Weights of a small transformer language model.
Architecture: rotary positions, no biases in attention or MLP, untied embeddings, capped logits.
MLP neurons of a small language model. Each row is named by its layer, matrix (down: output weights) and neuron, and shows model dimensions 96-159. Each number is 50 + 10 x the weight over its row's rms, rounded and kept within 0 to 99. A neuron's up and down rows have the sign that makes its largest values positive.
After each neuron's rows, "fires before" lists the tokens most often just after its 100 highest values on Wikipedia text that the model never trained on.

L6.down204:44 61 46 53 60 52 53 24 41 60 49 57 69 33 46 72 45 53 42 42 40 76 63 51 60 52 47 59 46 29 56 49 54 52 39 58 53 49 42 55 48 47 45 50 56 28 50 63 68 54 63 65 63 52 56 34 46 38 50 57 55 47 46 28
fires before: "\n\n", "\n", " he", " he was", "iography", "ast"

L16.down373:52 49 47 40 48 71 47 63 59 69 49 57 63 41 51 51 42 65 58 47 35 60 50 52 48 50 28 41 39 30 54 56 67 51 59 62 44 47 45 56 46 51 54 66 56 50 43 56 63 58 39 28 55 45 55 53 36 65 75 35 39 49 51 40
fires before: "1", "2"

L22.down714:59 50 41 47 54 63 60 60 38 55 50 55 21 64 51 65 61 68 41 44 46 32 48 31 64 46 41 40 58 40 39 49 56 61 51 43 46 55 46 48 50 57 50 50 53 56 48 51 66 81 63 60 53 57 52 42 29 41 44 51 66 52 45 39
fires before: "2", "1"

L2.down595:60 42 58 57 52 56 40 67 43 63 34 31 39 50 48 56 61 41 40 61 38 47 57 49 37 46 59 45 32 41 28 43 54 64 46 42 38 45 45 60 41 55 45 52 48 36 51 59 42 82 58 51 54 47 50 37 47 46 41 57 54 69 46 46
fires before: "2", "1", "11"

L8.down691:70 47 48 55 61 37 65 42 43 40 51 48 60 66 61 35 33 52 45 59 75 67 62 57 38 46 53 61 49 51 39 54 44 50 54 44 55 51 56 54 57 54 49 43 46 45 64 52 46 46 55 44 38 57 21 57 49 60 40 42 60 48 39 62
fires before: " | ", ",", "–", " | +", "th"

L7.down481:55 48 51 31 40 49 40 29 62 57 64 54 49 52 55 48 53 46 73 54 47 43 43 51 48 40 54 46 43 48 45 42 54 32 40 48 50 37 60 51 49 47 49 35 59 44 36 58 44 59 68 50 56 57 52 52 34 47 62 51 71 37 45 55
fires before: "\n\n", "The", "==", " The", "===", "It"

L7.down569:45 33 46 46 66 36 65 53 49 43 47 40 49 51 41 51 60 38 38 45 49 50 38 51 64 48 57 28 52 55 36 50 55 42 64 48 76 41 51 49 55 65 51 62 41 46 45 65 57 49 38 48 45 41 56 52 45 51 75 52 71 34 53 53
fires before: " |", ".", " | ", "ction", "==", "–"

L8.down449:49 53 63 55 52 48 54 52 44 40 64 45 41 25 40 50 51 49 41 56 43 65 47 49 42 45 66 54 37 62 75 62 58 48 48 33 44 43 54 48 54 46 44 56 48 49 58 33 40 51 55 35 77 44 61 47 26 45 48 39 47 48 37 44
fires before: "|  |", "=", "| ", "|", "| Total"

L22.down40:49 38 54 40 63 35 60 64 42 51 24 50 45 32 45 54 43 45 58 45 38 44 76 67 62 47 34 53 56 39 41 42 34 50 42 45 35 54 46 50 52 47 43 46 33 49 59 48 63 52 52 55 63 48 63 30 46 34 48 48 51 43 48 36
fires before: "1", "2", "20"

L7.down514:49 42 66 49 43 58 47 54 53 59 49 55 46 26 67 49 46 62 49 45 46 65 50 50 44 48 73 32 31 52 64 39 43 57 50 57 56 48 55 44 44 44 34 59 42 61 43 65 51 71 59 37 36 51 58 45 46 58 61 70 29 52 36 63
fires before: "\n\n", "\n"

L2.down759:47 44 47 31 30 46 60 48 39 65 33 67 44 44 61 52 61 60 54 28 46 57 42 53 58 47 51 37 50 39 46 41 27 53 74 53 71 62 41 54 47 60 46 38 52 59 36 45 58 40 58 56 68 49 35 60 63 42 49 63 46 49 39 31
fires before: "\n", "\n\n", " A", " Cap"

L2.down535:53 34 38 60 50 44 47 59 54 59 58 58 34 38 23 58 47 52 38 51 45 55 35 35 45 38 52 46 55 38 71 47 36 54 35 56 57 53 43 49 58 50 43 53 51 61 68 46 60 40 45 54 50 44 59 63 35 48 51 36 32 58 54 47
fires before: "\n", "\n\n", "s"

L2.down514:61 34 55 51 64 51 57 54 56 59 34 36 39 51 45 41 61 35 56 49 41 53 50 42 64 35 58 27 46 64 38 51 64 43 72 59 71 45 41 58 36 57 60 56 37 47 40 43 46 42 43 53 48 50 60 66 43 55 45 59 54 33 35 61
fires before: " | ", ".", " |", " | −"

L2.down455:37 44 59 51 52 60 52 62 51 58 65 35 44 54 59 51 55 39 54 40 43 60 36 27 66 51 57 31 47 61 51 38 51 44 81 49 66 33 57 60 39 54 35 43 50 55 60 56 43 43 43 44 69 49 54 57 44 50 50 50 48 43 57 57
fires before: " | ", ".", " |", ",", "+", "; "

L7.down766:31 33 55 56 39 65 59 66 28 53 57 51 35 45 42 39 63 49 45 23 61 73 53 52 60 41 57 61 42 41 48 51 46 69 74 59 57 53 37 60 41 63 57 69 32 39 56 45 64 42 71 47 58 53 54 64 47 57 40 55 42 55 52 42
fires before: "\n", "\n\n"

L2.down686:56 41 54 45 52 55 47 40 56 50 47 44 25 28 45 45 57 41 42 57 50 67 51 66 57 49 53 47 48 45 50 39 46 55 46 55 68 53 41 58 48 48 39 57 35 45 49 55 56 70 56 57 52 56 46 79 55 67 38 53 50 64 40 57
fires before: "\n", "\n\n"

L6.down695:43 35 36 61 66 50 61 65 63 63 47 35 53 36 48 52 65 47 57 33 50 71 51 47 57 46 58 42 57 51 41 36 54 54 68 61 54 37 51 66 33 49 48 64 41 43 39 39 47 63 41 48 69 52 42 60 43 55 60 47 44 53 55 47
fires before: ".", " | ", " |", "% |"

L21.down259:57 47 44 47 34 49 53 59 57 63 63 56 76 77 39 56 42 63 39 38 50 52 44 38 41 35 55 51 47 34 58 55 33 58 40 52 50 40 33 25 52 48 51 53 52 53 61 40 55 44 62 45 43 51 63 49 64 47 53 33 44 41 42 51
fires before: "1", "ent"

L2.down709:45 50 56 45 62 33 45 40 47 50 34 48 57 64 35 58 46 38 61 55 31 63 48 40 51 40 49 47 42 51 17 39 53 51 65 59 54 55 61 63 45 49 62 63 53 46 26 65 52 50 40 48 43 34 38 63 43 60 56 63 36 34 58 66
fires before: ".", " | ", " |", "+", ",", "3"

L7.down159:59 41 36 58 83 50 53 52 44 51 43 42 47 40 42 50 60 60 55 53 34 51 54 49 35 53 45 50 51 55 51 49 44 57 39 43 37 28 47 67 51 48 20 43 44 53 38 62 37 52 40 58 59 51 51 48 35 61 58 48 54 38 47 50
fires before: " | ", ".", ",", " |", "\n"

L3.down755:52 51 48 35 58 55 42 63 47 72 45 58 56 44 49 41 55 70 47 29 41 58 44 57 60 53 57 55 32 37 49 38 48 55 58 48 59 34 60 58 45 47 39 42 47 44 48 57 62 54 70 42 57 40 45 62 62 43 56 52 38 46 44 45
fires before: "2", "1", "5", "3"

L6.down331:56 27 66 55 67 48 56 31 35 60 72 53 35 50 50 55 50 50 50 49 48 51 60 46 45 47 54 39 59 36 68 55 63 45 56 77 31 43 31 30 40 38 34 48 57 52 51 60 54 65 42 47 58 42 55 43 48 57 58 64 48 32 43 44
fires before: "\n", "\n\n"

L2.down652:49 54 61 42 53 49 48 63 42 56 48 43 54 46 54 43 40 59 39 44 52 64 52 42 52 63 48 42 41 43 54 47 52 58 46 41 62 35 60 45 44 59 50 54 40 41 45 53 33 70 46 43 65 61 57 50 64 51 55 54 42 43 59 66
fires before: "1", "2", "ide"

L3.down24:45 37 59 69 48 61 45 64 55 61 46 39 49 44 53 51 73 47 48 27 41 30 52 41 60 27 53 18 50 53 44 52 65 53 81 44 52 41 43 59 33 67 50 47 43 63 31 58 50 53 69 48 45 56 60 52 43 44 34 49 57 48 51 66
fires before: " | ", ".", " |", "\n", ":", "% |"

L7.down210:61 50 59 62 45 66 42 57 54 65 42 44 43 45 52 63 52 62 55 46 42 69 46 27 63 36 52 13 46 43 54 61 47 42 52 62 57 58 60 48 59 35 43 60 49 55 58 63 75 43 54 48 53 73 69 59 62 56 62 47 42 52 40 40
fires before: "\n", "\n\n"

L12.down189:45 38 50 45 43 60 48 53 61 51 37 47 43 42 62 45 57 63 47 51 58 52 34 50 64 48 80 52 47 44 51 41 50 52 53 73 69 58 60 63 45 63 45 76 65 46 60 55 70 56 42 28 36 51 61 52 47 46 53 53 46 50 51 45
fires before: "\n", "\n\n", "on"

L16.down719:50 45 39 63 28 54 32 64 61 38 48 45 74 44 41 54 43 49 42 55 66 52 49 47 65 45 50 31 35 34 40 72 36 42 71 50 63 27 45 66 47 61 42 55 43 35 63 62 45 57 55 63 49 57 48 52 51 43 39 53 49 42 47 34
fires before: "1", "2", " the", " "

L7.down132:59 44 53 59 54 64 67 45 70 60 58 50 42 39 62 66 54 47 63 63 46 45 47 34 49 48 45 40 54 64 57 43 62 57 54 42 54 36 59 50 57 58 40 45 56 47 43 42 63 47 50 38 60 47 59 46 53 31 37 50 46 51 58 43
fires before: " | ", " |", ".", "–", " household"

L3.down249:40 45 62 44 54 55 50 49 46 67 68 55 42 60 43 45 56 38 62 49 49 60 62 43 54 46 57 49 29 67 36 46 70 44 61 77 62 54 51 62 45 53 39 59 49 47 36 46 50 46 56 44 51 33 47 61 45 36 37 55 68 29 44 57
fires before: ".", " | ", " |", " | .", "'"

L7.down521:47 69 48 49 44 47 32 44 62 72 71 42 45 29 48 65 72 49 62 50 36 45 49 25 51 53 48 45 60 48 51 64 50 46 60 36 42 42 54 54 42 52 53 53 49 48 34 59 65 36 48 54 60 49 55 56 34 52 36 34 60 56 56 47
fires before: " | ", ",", " |"

L7.down662:43 52 64 46 45 43 43 41 44 53 29 72 36 51 61 69 46 52 52 64 47 38 58 62 47 55 58 41 43 34 24 48 43 57 58 52 46 33 49 55 49 53 49 47 57 58 41 55 48 74 42 47 49 55 55 55 36 49 37 72 54 50 66 52
fires before: "–", " |", "-", "\n", " | ", ")."

L7.down422:40 42 46 43 42 74 46 44 46 47 55 60 45 42 43 44 47 42 52 58 50 55 50 47 49 51 40 61 20 31 69 47 47 31 60 76 40 32 42 73 40 70 56 29 44 50 44 54 55 45 48 48 43 55 66 61 59 55 51 44 38 62 52 56
fires before: "==", "The", "==C", "In ", "==B", "==S"

L22.down261:59 71 54 43 40 53 50 59 47 47 44 68 46 54 36 60 50 49 56 51 50 61 47 32 41 45 49 66 41 34 37 46 33 43 53 51 49 46 43 62 45 62 25 47 55 55 70 40 30 58 46 65 53 46 54 42 56 36 57 61 62 49 45 54
fires before: ", "

L6.down398:63 29 45 34 60 71 68 64 39 53 44 64 56 56 30 34 46 51 60 42 49 56 60 66 57 44 39 41 49 56 65 46 41 55 56 67 51 48 35 57 55 53 69 42 40 54 50 55 49 43 59 41 49 54 38 57 44 47 47 49 41 49 34 61
fires before: " | ", ",", "–", "+", " | B", "; "

L7.down344:28 33 53 66 49 56 66 52 47 53 44 74 53 55 49 51 59 61 48 41 49 66 41 45 49 64 64 43 46 53 51 59 37 59 45 46 53 54 41 47 45 55 52 33 39 53 46 51 53 41 56 58 56 46 38 61 46 45 44 58 65 55 28 41
fires before: "\n", " | ", " |"

L10.down126:43 61 45 51 57 39 48 48 50 59 69 62 40 61 41 63 39 38 55 59 48 48 29 40 53 50 59 41 64 23 53 45 60 54 60 52 42 64 57 51 74 68 45 48 37 50 45 51 76 67 62 46 39 38 51 44 45 54 40 69 40 38 49 65
fires before: "ic", "ical", "it", "al", "ia", "ty"

L12.down315:45 43 57 54 44 39 42 52 49 41 45 46 55 55 69 52 49 44 37 53 50 53 69 45 43 53 54 37 46 51 51 32 39 53 39 44 27 55 37 48 52 32 50 47 61 49 36 59 66 33 68 51 58 56 81 44 56 44 57 36 55 44 53 44
fires before: "==", "The", "|", "===", "| ", "A"

L7.down561:59 47 38 51 45 37 50 54 58 54 43 38 54 42 42 52 77 34 40 34 39 65 68 40 62 40 48 37 55 47 42 61 45 40 48 32 50 35 45 41 50 45 48 57 29 55 52 72 62 56 38 48 55 37 61 46 45 64 39 38 56 44 36 37
fires before: " | ", "% |", " |", ",", "%"

L22.down146:36 61 61 44 69 51 59 34 48 50 46 73 41 68 47 44 38 49 39 57 53 59 50 56 47 51 50 45 58 60 57 65 51 49 52 55 49 59 50 53 48 63 46 48 66 38 38 49 50 31 59 67 58 62 61 49 47 55 35 73 57 38 22 40
fires before: "3", "4", "2", "1", "ible"

L10.down200:63 38 38 42 41 52 60 48 32 53 30 56 37 47 41 61 59 58 45 41 37 43 62 48 58 57 50 48 54 32 45 44 49 52 58 58 40 60 43 58 57 49 53 45 44 52 39 44 72 47 56 64 63 45 48 37 48 47 43 54 27 59 50 51
fires before: "\n\n", "\n", " The"

L10.down563:62 54 50 40 51 31 52 55 36 48 43 43 59 52 43 54 40 42 48 57 39 45 49 48 39 62 67 64 39 52 55 51 29 44 50 48 45 65 55 44 62 55 43 46 48 48 46 61 41 36 50 24 43 54 69 52 45 32 53 49 42 42 38 58
fires before: "\n\n", "\n", "=="

L18.down264:57 59 49 43 50 48 60 52 51 49 48 35 52 45 39 51 34 46 57 42 50 54 42 60 51 58 51 55 63 50 46 37 52 49 57 35 59 38 47 58 48 59 40 59 54 57 30 55 58 51 58 37 51 59 69 72 55 25 53 45 53 57 52 52
fires before: "\n\n", " He", " The", " She", "\n"

L16.down149:47 45 37 55 48 53 24 47 59 41 60 81 41 33 48 57 55 45 47 57 39 53 50 77 57 54 79 66 32 63 42 28 41 49 48 54 40 34 50 41 46 53 48 55 48 43 66 68 49 54 51 48 58 48 39 65 38 46 48 49 33 56 52 56
fires before: "\n", "\n\n", "known", " follow"

L8.down130:50 55 43 61 46 53 30 59 40 64 61 49 52 59 60 47 44 46 45 61 60 46 45 54 50 65 67 40 68 56 38 61 53 45 61 51 57 50 58 50 44 42 48 43 34 58 53 68 47 52 43 58 44 52 33 53 37 46 51 61 37 52 50 66
fires before: "1", "2", "3", "15", "]", "cent"

L3.down9:53 45 45 46 59 57 55 55 37 57 50 40 53 40 47 65 53 65 49 56 41 66 59 50 38 57 50 44 41 45 43 39 49 70 34 67 54 31 35 49 48 52 61 49 57 52 45 61 40 66 69 46 48 39 40 52 42 48 64 60 43 42 51 48
fires before: "2", "1", "25"

L6.down92:40 37 44 39 52 59 64 44 45 49 46 52 55 42 43 43 44 42 47 65 54 46 55 45 59 50 40 44 49 68 36 38 57 48 74 62 60 42 59 41 60 50 57 40 52 49 48 56 56 57 31 48 41 54 45 35 70 58 64 43 39 35 50 52
fires before: " | ", ".", "5", "1", "9", "% |"

L8.down545:59 48 65 44 56 51 39 42 61 56 44 50 44 30 58 50 49 58 37 51 53 71 47 45 50 46 55 29 49 36 51 54 50 52 49 67 61 76 56 47 45 55 41 60 47 56 45 54 57 65 71 27 45 42 63 62 69 42 73 70 56 39 36 48
fires before: "\n", "\n\n"

L8.down361:48 60 40 32 51 56 47 76 50 46 59 54 48 47 38 53 52 47 50 57 33 49 45 37 53 43 56 42 57 45 35 36 33 40 52 50 61 42 41 61 47 76 47 56 44 58 45 52 43 56 46 50 57 43 61 28 55 39 42 76 63 55 38 29
fires before: ", ", ".", " |", ", the", " | "

L2.down428:49 34 55 55 45 47 59 64 55 54 53 37 43 39 56 41 46 58 49 41 48 46 53 44 51 50 60 33 55 58 52 50 41 51 74 42 55 39 51 59 47 50 52 59 36 44 26 60 42 43 49 40 37 44 65 55 46 51 52 57 46 63 60 45
fires before: ".", " | ", " |", "–"

L10.down430:54 34 51 56 48 43 49 45 48 59 41 43 50 53 70 57 41 58 42 49 46 53 59 45 37 57 60 37 54 37 61 43 55 59 34 61 31 71 44 32 49 52 37 40 49 52 38 63 63 44 55 34 60 61 60 43 60 32 56 41 44 47 49 32
fires before: "\n", "\n\n", "us"

L2.down396:51 45 53 42 59 64 36 52 60 65 61 43 50 35 69 48 41 53 45 55 59 61 46 44 66 54 53 44 47 51 47 51 39 54 42 49 49 33 67 65 59 42 52 40 50 47 46 52 57 38 34 31 57 56 42 41 58 50 60 59 46 58 58 60
fires before: ".", " |", "son", "ed", "ic", "ase"

L2.down549:54 37 57 59 54 50 54 41 61 67 61 34 43 38 38 72 53 42 51 49 30 60 56 48 63 39 63 27 49 52 32 33 47 56 64 70 53 43 60 58 54 50 42 45 50 54 46 65 45 46 32 49 54 55 67 53 35 73 47 59 62 41 32 52
fires before: " |", ".", " | ", "; ", "–", "6"

L6.down235:52 43 68 57 53 59 73 57 56 52 45 54 66 34 52 70 60 58 55 28 47 47 43 40 35 43 56 39 65 58 49 51 38 55 64 61 70 43 41 56 48 56 48 55 35 52 31 54 54 56 59 50 50 47 72 49 54 38 54 37 44 51 53 35
fires before: "\n", " |", " | ", " −"

L6.down430:69 71 47 77 56 67 58 68 39 46 52 53 54 49 52 30 50 47 48 56 49 53 51 68 53 42 63 54 43 35 51 68 45 53 59 49 53 47 49 71 42 47 58 56 26 52 67 45 50 56 51 48 62 51 51 30 40 52 52 50 62 47 50 60
fires before: "–", " | ", " |", ":"

L18.down73:48 56 47 40 45 53 39 46 63 54 61 47 54 38 63 65 31 55 52 49 56 50 54 44 42 46 36 64 48 61 44 44 36 47 56 46 59 33 64 35 50 52 39 57 48 51 40 52 48 61 49 41 53 51 57 53 46 54 47 53 57 56 64 65
fires before: "acher", "le", "ach", "levision", "en", "xt"

L12.down362:54 46 45 36 53 62 50 45 44 49 44 64 44 38 51 45 51 45 54 40 56 68 54 59 44 37 56 46 54 32 27 42 47 58 48 45 41 48 54 61 62 60 57 68 53 50 23 56 40 55 55 60 47 56 56 59 64 59 35 53 59 44 43 19
fires before: "0", "2", "1", "\n", "\n\n", "."

L16.down629:40 58 55 53 49 35 44 53 45 37 35 56 49 51 48 58 30 45 35 38 58 54 52 43 55 57 45 31 68 54 54 44 35 53 53 38 41 60 58 39 52 51 46 45 35 47 34 51 50 54 52 56 46 55 54 64 49 38 68 40 44 44 63 51
fires before: "\n\n", "\n", " The", " It"

L8.down529:45 43 50 30 53 54 23 58 34 59 59 62 45 52 41 60 54 45 60 54 33 71 54 35 46 32 52 56 67 51 60 57 55 48 51 56 65 57 67 55 52 44 42 56 59 58 46 40 56 61 53 59 59 58 50 57 46 53 37 66 70 48 63 52
fires before: " | ", "–", ".", " |", ",", "n"

L3.down458:50 22 45 58 53 28 49 51 46 58 50 38 43 29 38 66 62 38 55 54 53 49 44 42 49 48 67 42 57 62 59 49 40 43 70 53 50 40 45 55 46 56 46 52 47 51 45 59 47 42 61 47 40 52 54 74 55 40 50 47 69 66 53 51
fires before: ".", " | ", " |"

L3.down478:40 53 23 44 56 47 61 64 44 55 27 56 65 46 57 36 52 53 63 53 44 49 51 42 67 60 42 49 53 28 60 43 49 44 39 38 73 52 52 57 57 36 59 54 50 57 56 51 65 64 73 47 56 36 40 51 49 48 48 36 55 50 59 55
fires before: "?", "2", "0", " \"", "1", "3"

L10.down136:55 51 36 49 67 57 33 41 46 42 49 48 61 50 50 35 49 43 48 64 41 44 62 33 28 59 42 41 39 51 68 53 33 57 29 52 55 38 63 40 57 57 70 53 43 50 57 57 52 34 47 38 87 70 66 46 55 60 53 42 46 50 46 54
fires before: "===", "==", "=", "-", "|"

L6.down739:58 48 53 56 69 37 47 48 60 48 48 51 72 36 59 41 40 69 49 43 70 65 53 42 55 60 59 42 46 45 46 51 42 38 48 70 49 32 49 54 43 38 44 38 41 56 36 64 55 60 66 57 59 50 51 57 51 49 61 51 57 42 63 62
fires before: "–", " | ", "; ", ".", " |", ", "

L13.down741:62 46 57 53 35 58 68 42 53 42 62 60 63 51 61 61 42 41 57 64 57 64 54 54 43 68 63 51 46 59 40 51 49 56 30 56 49 56 71 45 47 34 62 41 47 29 54 50 56 59 42 54 64 40 55 42 56 73 51 49 48 50 44 58
fires before: "|  |", "| ", "ient", "| Total", "|"

L7.down280:41 42 38 35 54 57 48 69 49 50 43 47 55 33 36 44 36 37 45 49 54 52 54 45 49 58 40 37 47 51 47 59 41 55 49 49 39 34 49 61 60 60 47 58 49 45 45 74 46 36 53 55 54 42 77 56 55 52 56 51 51 47 51 52
fires before: "===", "==", "====", "=", "|"

L16.down197:76 67 68 30 34 32 59 29 51 55 56 60 49 51 60 45 46 53 52 60 50 45 44 55 42 60 51 50 31 40 56 47 33 52 41 64 59 51 54 25 40 51 63 50 47 37 48 53 32 53 63 41 45 41 52 45 43 57 50 53 76 44 54 55
fires before: "|", "| ", "|  |", "|---|---|---|---|---|", "ose"

L3.down238:57 47 46 49 55 68 56 63 50 58 58 65 51 45 50 57 47 17 53 56 54 42 52 28 48 53 39 64 57 52 55 40 44 43 53 60 66 53 42 52 49 66 40 57 46 49 59 55 51 46 57 43 68 53 52 45 40 55 67 54 46 61 57 64
fires before: "acher", "xt", "ach", "le"

L22.down572:38 47 57 44 46 50 51 48 52 58 47 58 56 53 46 47 57 42 44 44 57 59 53 36 59 35 62 28 37 45 30 50 51 52 53 56 46 53 61 32 58 54 37 33 39 50 51 42 49 56 53 49 48 69 50 60 65 46 49 46 49 41 38 43
fires before: "1", "2", "20"

L7.down45:72 54 52 59 49 42 52 62 38 58 62 49 45 47 53 58 50 41 33 55 38 48 46 49 62 66 52 63 64 45 37 52 65 41 48 42 46 33 43 61 49 60 28 42 33 56 53 45 56 49 50 53 57 52 51 30 54 59 53 41 40 51 66 48
fires before: " | ", " |", ".", ",", "B", "ard"

L13.down457:50 47 48 51 54 47 35 45 69 56 46 55 55 52 56 40 43 38 58 54 53 56 51 41 43 52 54 57 42 60 48 47 41 39 32 64 34 59 60 64 43 50 53 48 62 58 40 73 46 41 60 37 56 40 92 47 68 43 47 46 53 48 51 53
fires before: "==", "The", "| ", "|", "===", "A"

L3.down115:51 58 55 48 46 47 48 61 49 40 48 54 29 73 38 50 40 52 45 63 26 47 47 40 45 42 59 36 50 65 46 48 74 58 57 43 41 44 53 64 59 59 43 60 65 51 49 36 48 64 50 48 38 36 64 46 42 62 54 62 51 42 56 58
fires before: "ist", "ical", "it", "ement", "ie", "e"

L2.down518:54 50 44 60 41 66 36 49 40 59 32 51 34 50 49 54 54 53 48 44 57 57 44 41 58 46 66 55 37 36 42 44 35 53 48 57 50 44 49 49 46 41 29 53 40 59 63 38 54 58 51 57 49 40 72 75 51 43 53 64 51 62 30 27
fires before: "\n", "\n\n"

L6.down350:65 44 49 46 60 51 67 43 40 61 60 39 73 57 54 33 55 55 39 45 42 49 57 42 52 70 46 39 42 48 72 49 45 59 40 61 49 47 53 60 39 32 46 48 37 41 36 29 48 37 36 38 78 38 51 57 53 51 58 60 45 61 50 48
fires before: " | ", " |", "etwork", "I", "."

L8.down503:44 33 43 53 38 62 47 44 47 39 57 61 59 55 30 44 53 61 42 51 45 54 50 47 45 45 58 49 55 54 53 52 45 58 59 39 45 54 50 53 61 59 50 29 54 47 56 52 61 51 66 38 54 41 54 46 50 65 53 48 33 62 34 52
fires before: "d", " | ", "% |", "026", " |"

L7.down219:54 49 55 39 44 43 35 55 56 39 26 50 44 38 50 46 51 49 64 43 49 50 43 47 58 63 54 47 59 54 55 45 54 44 34 53 32 43 59 34 46 54 41 52 59 44 46 47 36 46 52 33 45 59 73 52 49 43 59 51 38 42 47 35
fires before: "\n", "\n\n", " The"

L7.down552:36 56 52 41 55 52 51 41 61 55 49 55 58 39 68 51 43 69 45 29 41 54 41 35 44 52 45 40 51 36 50 37 45 43 61 68 41 42 49 51 54 61 39 49 29 48 52 61 54 52 47 60 63 54 83 45 47 39 48 49 39 41 66 56
fires before: ".", " | ", ",", "+"

L7.down18:62 28 48 41 46 49 63 49 50 47 24 63 40 52 44 45 62 58 47 54 49 51 57 58 41 68 49 59 56 68 49 48 45 55 39 61 51 61 48 54 51 49 60 52 60 62 44 58 38 29 48 45 27 65 30 57 60 41 46 47 42 53 53 66
fires before: " | ", "–", ".", " |", "; "

L12.down148:36 50 44 46 53 49 44 26 59 55 51 53 50 45 64 47 45 54 51 45 66 50 56 41 55 48 48 56 42 48 75 60 43 55 43 54 50 32 57 45 25 48 53 48 45 50 66 48 62 39 41 52 59 59 55 66 60 39 48 64 61 36 53 48
fires before: "===", "ou", "==", "=", "a R", "==S"

L7.down211:56 30 62 65 40 59 56 70 44 39 46 54 54 51 50 62 36 61 50 33 42 52 48 53 54 71 49 32 46 47 40 52 35 37 65 49 56 43 42 44 56 65 41 36 53 52 53 61 30 50 46 39 31 40 37 54 68 48 51 37 49 56 65 41
fires before: "\n", "1", "6", "\n\n", " Cap", "3"

L3.down122:57 45 63 56 49 40 54 58 55 61 44 44 58 46 46 61 56 32 32 46 47 56 41 53 75 48 51 53 55 64 42 47 39 51 56 49 62 51 41 59 43 51 37 60 42 54 56 50 54 47 40 20 52 42 48 50 44 47 61 41 59 55 45 47
fires before: ".", " | ", "1", "7", "; ", "3"

L3.down133:54 32 56 39 54 62 42 51 50 40 59 53 25 35 34 60 52 49 35 51 39 77 50 50 52 55 60 58 42 39 57 52 58 51 45 42 38 61 51 66 45 50 50 47 69 54 65 47 55 49 50 69 41 47 65 28 36 47 44 57 45 53 51 69
fires before: "\n", "\n\n", ".", " | "